{"n_layer": 16, "d_model": 160, "n_head": 2, "n_kv_head": 2, "head_dim": 64, "d_mlp": 640, "vocab_size": 2373, "activation": "gelu", "norm": "layernorm", "norm_place": "pre", "norm_eps": 1e-06, "positions": "rope", "rope_base": 10000.0, "rope_fraction": 0.25, "qk_norm": false, "attn_scale": 0.125, "bias": "all", "tie_embeddings": false, "parallel_block": true, "init": "normal", "init_std_qkv": 0.0527, "init_std_o": 0.0, "init_std_up": 0.0527, "init_std_down": 0.0, "optimizer": "adam_variant", "lr": 0.00154, "beta1": 0.9, "beta2": 0.98, "weight_decay": 0.28, "lr_head": 0.0048, "grad_clip": 1.0, "warmup_steps": 441, "schedule": "wsd", "decay_fraction": 0.684, "decay_shape": "linear", "final_lr_fraction": 0.0, "batch_tokens": [16384, 32768, 49152], "seq_len": 256, "doc_mask": false, "train_tokens": 152000000, "steps": 5082, "dataset": "wikipedia_en"}
MLP neurons of a small language model. Each row is named by its layer, matrix (down: output weights) and neuron, and shows model dimensions 96-159. Each number is 128 + 24 x the weight over its row's rms, rounded and kept within 0 to 255.
After each neuron's rows, "fires before" lists the tokens most often just after its 100 highest values on Wikipedia text that the model never trained on.

L9.down188 [103 163 173 160 120 140 135  97 101 151 152 162 134  42 138  89 146 130 122 116 119 116 146 121 115 139 106 149 143 139 145 125 114 147 127 140 126  98 157 117  82 106 127 119 117 124 121 169 118 142 100 160 142 132  95 135 148  83  70 110 114 177 149 157]
fires before: "\n", "ician", " of", " and"

L4.down97 [115 104 149 120 124 164 177 135 171 128 188 109 131 116 116  86 142 137 124 143 151 130  97 142 100 129 120 150 149 133 105 155 176 128 130  94 110 141 103 109 110 133 128 125 157 129 128 131 149 105 121 156 130 130 135 149 104 154 135 136 169 129 108 159]
fires before: "\n", "-", " is", " was"

L9.down376 [147 119 177  86 136 117 136 168 142  82 162 164  97 125 125 143  50 145 140 131 142 111 148 150 120 138  68  52 175  97  91 127 127 124 124 114 125 142 110 102 126 141 101 119 145  98 139 101 178 133 110 113 153 132 127  98 107 138 159 105 110 132 146  98]
fires before: "\n", " She", " In", " The"

L13.down174 [174 117 109 156 136 157 128 109 101 132 127 128 131 124  97 119 136 115 138 115 134 103 149 125 113 134 124 125  56 163 149 146  74 126 150 121 134 160 255 140 129 119 121 129 128 132  95 110 103 125 121  80 125 111 107 149 150 147  97 149 113 155 153 117]
fires before: "\n", " The", " In", " It", " She"

L2.down483 [ 76 120 134 133  95 133 155 112 121  63  82 136 111 161 140 156 132 129 137 107 122 135 173 116 104 156 111 179 158 127 130 105 114  88  95 106 139 157 158  61 145 137 158 122  85 155  98 103 104 110 102  90 127 147 122 137 112 136 128 156 115 154 141  96]
fires before: "=", " /", ":", "S", "C"

L8.down107 [100 152 173 153 108 107 145 154 186 139 126 159 128 113 134  74 141 102  94 139 165 128  95 122 154  80 123 123 112 160 109 140 109 196 137 139 149 106 153 117 111 101  98 119 152 161 142 159 150 153 144 141 152  89 128 100 129 160 145  84  92 107 143 124]
fires before: ",", "\n", ".", " |", ";", " and"

L11.down408 [105 151 145  85 120 118 121 134 139  98 118 139 143 150  99 106  82 134 118 135 128 126 129 136 139 155  66  70 167 118 108 133 116 122 154 146 114 136   0  93 134 133 135 129 163 119 143 109 110 142 123 137 131 118 133 134 134 144 165 148 127 115 135 142]
fires before: "\n", " The", " In", " It", " She"

L8.down156 [103  72 134 133 117 102 114 129 121 134 116 161 129 113 161 121 153 143 163 117 100 123  91 126  94 122 138  99 113 115 129 129 122 152 170 119 113  94 138 144 152 157 118 149 179 127 125  75 115 151  73 130 143 125  94 164 135 128 147 120 104 152 119 155]
fires before: "==", "\n", " ==", "===", " career"

L4.down419 [103 141 146  89 102 120 127 137 116 127 142 170 114 134 119 147 112 108  93 138 141  89 126 141 155 109  80 101 254 128 109 155 143 121 165 150  81 121  87 100 148 113 162 100 119 144 178 116 123 183 125 107 138 115 126  95 128 158 120 115 108 135 118 125]
fires before: "\n", " The", " In", " She", " A"

L8.down212 [121 111 192 143 151 151 113  81 152 139 133 113 103 143  78 136  65 140 140 123 119 139 111 123 130 136 104 142  93 143 119 122 207 131 120 140 157 104 118 132 118 137 120 126 141 107 121 139 141  99 126  83 116 126  89 136 106 147 131 139 125 130 153 143]
fires before: "–", ":", "-", "7", "4", "9"

L9.down221 [107 133 155 122 118 121 138 104 104 127 123 153 105 166 124 101 107 109  98  96 117 137 131 119 141 131  87  98 200 106  89 122 120 152 168 172 135 136  23  91 160 149 133 125 141 107 139 147 160 163 101 133 118 138 138 114 147 127 137 116  93 109  88 139]
fires before: "\n", ",", " It", " The", " She"

L13.down286 [138 142 108 159  88  75 117 127 163 151 187 110 120 146 121 115 124  91 164 175  96  98 138 154 117 120 123 130 137 167 117 101 119 126 149 132 112 134  98 149 169 137 117 142 134 171 126 146 160 155  67 141  71 141 119 157 130 108  98 158 183 161 128  97]
fires before: "g", "r", "ital", "ge", " not"

L8.down634 [109 124 115 128 133 116 109 148 127 163  85 131 102 146  92 137  79 105 117 181 150 141 130 148 170 107 127 128 140 170 140 122 134 114 127 156 111 124 122 118  88 137 126 126 148 126 145 141 120 174  78 160  76 104 112 103  84 133 124  98 124 126 108 157]
fires before: " |", ".", "-"

L9.down79 [124 117 120 100 166 135 140  97 111 118 135 150  88 115 141  87 128 120 176 116 121  95  92 148 151  89 111 163 167 121 110 109 155 116 108 176 104 115 106 109 161 144 122 130 154 143  94 131 114 147 135 139  77 102 109 136 124 131 177 105 125 132 113 170]
fires before: "==", ":", " ==", "\n", "ives", " |"

L13.down185 [103 121 132 135 119 124 133 127 114 145 109 121 122 125 144 126 120 104 123 137 118 163 140 157 147  74 137 117  80 148 115 131  97 125 103 105 126 122 255 152 149 103 146 122 119 143 134 111 137 132 151 125 130 128 153 105 108 127 109 144 128 152 118 154]
fires before: "\n", "==", " The", " In", " It", "The"

L11.down142 [144 167 147 122 135 129 131 115 128 136 127 128 143 148  82  91 110 121 145 124 147  98 143  86 147 174  91  98 161 160  90 135 116  91 113 130 111 117  76 111 148 122 145 106 158 133 156 106 111 140 147 124 170 157 134 125 158 122 155 148 121 137 143 134]
fires before: "\n", " The", " It", " In", " This"

L11.down72 [116 127 128 136 134 142 105  76 111 131 141 120 104  73 129 146 136  93 100  98 136 107 129  94 138 115 161 133 113 149  91 137 101 159 131 133 118 117 159 156 120  90 142 152 149 128 178 153 135 114 130 150 123 128 122  97 111 140 152 115 131 114 116 138]
fires before: ",", ".", " and", " |"

L9.down145 [ 95  99 116 125 119 157  88 109  89 132 124 139  86 155 153  86 116 112 114 144 132 136 122 190 113 150  83 159 141 132 127 125 131 132 132 154 127 129 130 104  95 121 140 130 147 108 156 110 115 148 106  96 127 142 129 139  92 107 122 150  92 138 130 151]
fires before: "\n", "er", " (", " and", "ist", ","

L13.down102 [138 122 114 160 121 138 103 127 129 122  89 119 105 128 159 137 147 123 132 114 131 121 113  81 105 134 132 163  85 180 139 121 108 111 121 130 124 111 255 147 125  98 139 124 133 127 128 107 128 113 120 147 124 107 106 115 140 122 114 139 100 139 124 111]
fires before: "\n", " The", " In", " It", "==="

L2.down545 [131 117  95 136 124 136 119 112 110 128 101 150  69  85 175 122 146 134 154  77 100 153 109 156 111 148 125 134 128 119 142 125 128 114 141 139 159 107 117  94 152 150  82 126 106 100  63 117  62 100 133 129 105 156 137 141 175  97 124 136 141 153  97 126]
fires before: "=", "S", "C", "P", "M", "T"

L10.down497 [111 111 112 147 131 143 133 136 121 102 159 151 102 166  87 124 102 142 112 133 137  90 123 140 156 161  57  89 185 117 131 153 164 109 128 137  79 130 128  82 138 108 135 141 125 136 163  74 133 134 141  91 131 144 119 156 116 149 153 144 122 137 142 152]
fires before: "\n", " The", " It", " She", " In"

L4.down158 [137 135 142 137 108 167 157 128 175 169 115 159 175 154 146 150  98 133 121  96  59 108 111 108 143 145 150 121  80  89 126  88 137  83 104  93  90 117 128 167 117 110 141 156 127 114 127 137 100 157 172 109  65 157 106 127 111 141 154 167 133 107 146 141]
fires before: "===", " |", "|", "20"

L3.down138 [ 86 143 105  95  92 161 154 137 131 107 137 142 103  84 132 114 104 138 106 124 116  99  94 145 129 153 113 121 171 125 171 123 178 133 124  80  90 127 141 114 141 139 113 101 168 149 138 125 131 168 127 134  95  95 137 170 104 155 155 122 153  88 138 125]
fires before: "\n", "-", "The", "===", "A"

L9.down413 [121 159 143 153  93 141  82 116  85 167 139 144 130 143 113 138 128 152 156 160 139 130  85 166 136  98 119 141 141 147 178 107  98 120 107 161 100 136 127 151 104  72 105 122 165 102 147  89 142 133 125 114 130 153 142 111 119  76  91  52 118 137 182 139]
fires before: "\n", "-"

L3.down43 [142 134 129 119 149  77 118 135 102 127  97 135 125 106 120 147 146 107 114 114 119 131 107 134 117 100 139 158 119 128 140 124 135 107  86  71 135 157 199 115 166 105 129 123 139 107 119 118 172 164  89 146 127 124 156 160 143 159 113 144 108 100 132 126]
fires before: "\n"

L13.down381 [173 142 121 133 180 170 120 145 102 130 154 151 153 112 132 122 121 152 139 164 144 146 102 121 133 111 112 140 128 138 117 140  88 111  93 108 113 123  95 139 155 134 100  81 123 137 135 132 138 113 130 128  74 108  98  82 111 158 123 131 172 100  92 141]
fires before: " |", ".", " m", " met", ")"

L8.down624 [133 102 134  76 131  89 139 140 137 101 102 110  88 149 138 154 143 117 122 109 135 124 159 109 110 144 136 125 156 116 149 108 135 107 146 107 151 121  77 130 170 118 132 131 181 141 133 161 122 108 110 144 111 151 166 128 143 108 123 146 128 150 132 140]
fires before: "\n", " (", ",", "-", ";", " |"

L5.down381 [ 99 136 139 122 145 133 131 105 157 170 105 111  95 131 166 165 141 109 118 140 132 136 134  95 156 140 120 148 101  78 169 130 173 156 131 125 174  96 137 136 112 153 117 140 145 120  87 107 134 122 125 139 122 131 118 144 132 126  90 172 149  73 136 124]
fires before: "\n", " (", ":", " |", "–", ";"

L5.down4 [124 141 135 118 125 122  62 164 121 139 136 112 126 110  94 125 129 105 118 158 145 149 118 133 126 101 140 109 145 147  92 148 102 149 135 135 170 149 111 111 139 139 133  96 116 161 107  83 153 112 141 119 136 144 112  84  88 144 102 123 125 125 127 157]
fires before: " |", ".", " place", ",", " (", " in"

L3.down601 [125 107 131 150 144 109 131 102 153  94 141 149 107 111 130 129 115 135 100 129 123 116 155 128 111 108 116 119 140 161 154 146 121 134 101 111 144 156 158  85 117  74 146 121 128 113 104  98 170 175 113 150 155 143 138 128  88 145 112 166 119  47  90 129]
fires before: "\n"

L10.down73 [ 87 172 119 154 115 179 114  94 133 166 125  61 131 118 126 129 179  99 137 128 118 115 107 157 137  67 110 131 153 117 129 135 129 143 135 134 118 114 166 163 125 160 140 121 138 177 133 141 145 151 157 148  88  92 151 124 126 117 148  92 108 135  97 137]
fires before: " |", ":", " a", " an", ".", "S"

L8.down534 [121 127 160 101 125 106 162 134 112  93 149 177  98 158 120 129  62 131  85  89 134 164 132 130 151 142  49  67 154  98  87 121 136 137 153 115 108 158  92  66 131 132 134 130 156 100 151 127 149 159 113 126 140 124 133 127 135 144 170 134 109 122 115 121]
fires before: "\n", " The", " It", " She", " In"

L2.down468 [ 92 126 104 123  86 153 117 136  92 127 138 123 133 139 191 118 122 118 135 140 137  88 130 159  97 139 118 157 176 109 109 110 171  99 122 135 125  82 107 130 177 100 119 141 111 151 128 117 124  92 132 156 103 126 144 164 166 158 127 117 130 127 128 139]
fires before: "-", "\n"

L13.down211 [138 143  97 136 137 108 100 124 123 138 116 114 143 124 116 121 136 137 151 143 118 130 123 113 124 132 139 151  87 131 123 129 106 121 102 107 127 112 255 128 116 144 121 135 119 146 146 139 116 135 113 108 136 125 127 121 124 127  90 127 148 118 120 111]
fires before: "\n", " The", " In", " It", "===", " She"

L13.down542 [100 145 122 170 152 146 111 107 169 136  92 108 122 149 158 152 162 132  92 120  89 114 133 131 156  89 171 166 141 134 113 130 128 104 107 160 131  53  99  90 183  93 116 153 129 141 163 153 134  91 107 148 138 134 145 147 162 133 122 105 111 114  92 134]
fires before: " of", ".", " in", ",", " to"

L4.down232 [103  88 141 130 123 128 116 137 123 165 177 100 142 109 141 153 101 136  90 138 161 131 104 127 137 134 114 142 152 140  98 139 130 106 145  98 111 113  96 143 122 146 154 177 122 105 130  92 138 122 131 155 108 113 135 181 112 144 178 160 165 139 139 141]
fires before: "-", "\n"

L13.down539 [123 130 108 155 127 115 106  90  84 130 141 162 121  91  98 130 119 130 167 130 142 109 116 109 110 126 119 134  75 143 144 143 135 115 110 170 125 136 255 162 132 141 101 141 112 152 139 125 146 115 133  78 127 118 135 146 152 109 128 150 109 152 135 135]
fires before: "\n", "===", "=", ":", "==", " The"

L13.down292 [138 147 164 121 125 113 147 119 155 135 105 144 140 118 179  87 131 132 159 175  83 153 100 154 145 136 115 127 122 136  52 108 145 140 131 121 139 112 156 113 119 125 175 165 118 131 138 146 101 152  86 104 106  87  79 122 135 126 128 169 116 114 114 170]
fires before: "|", " |", "ay", " States", "U"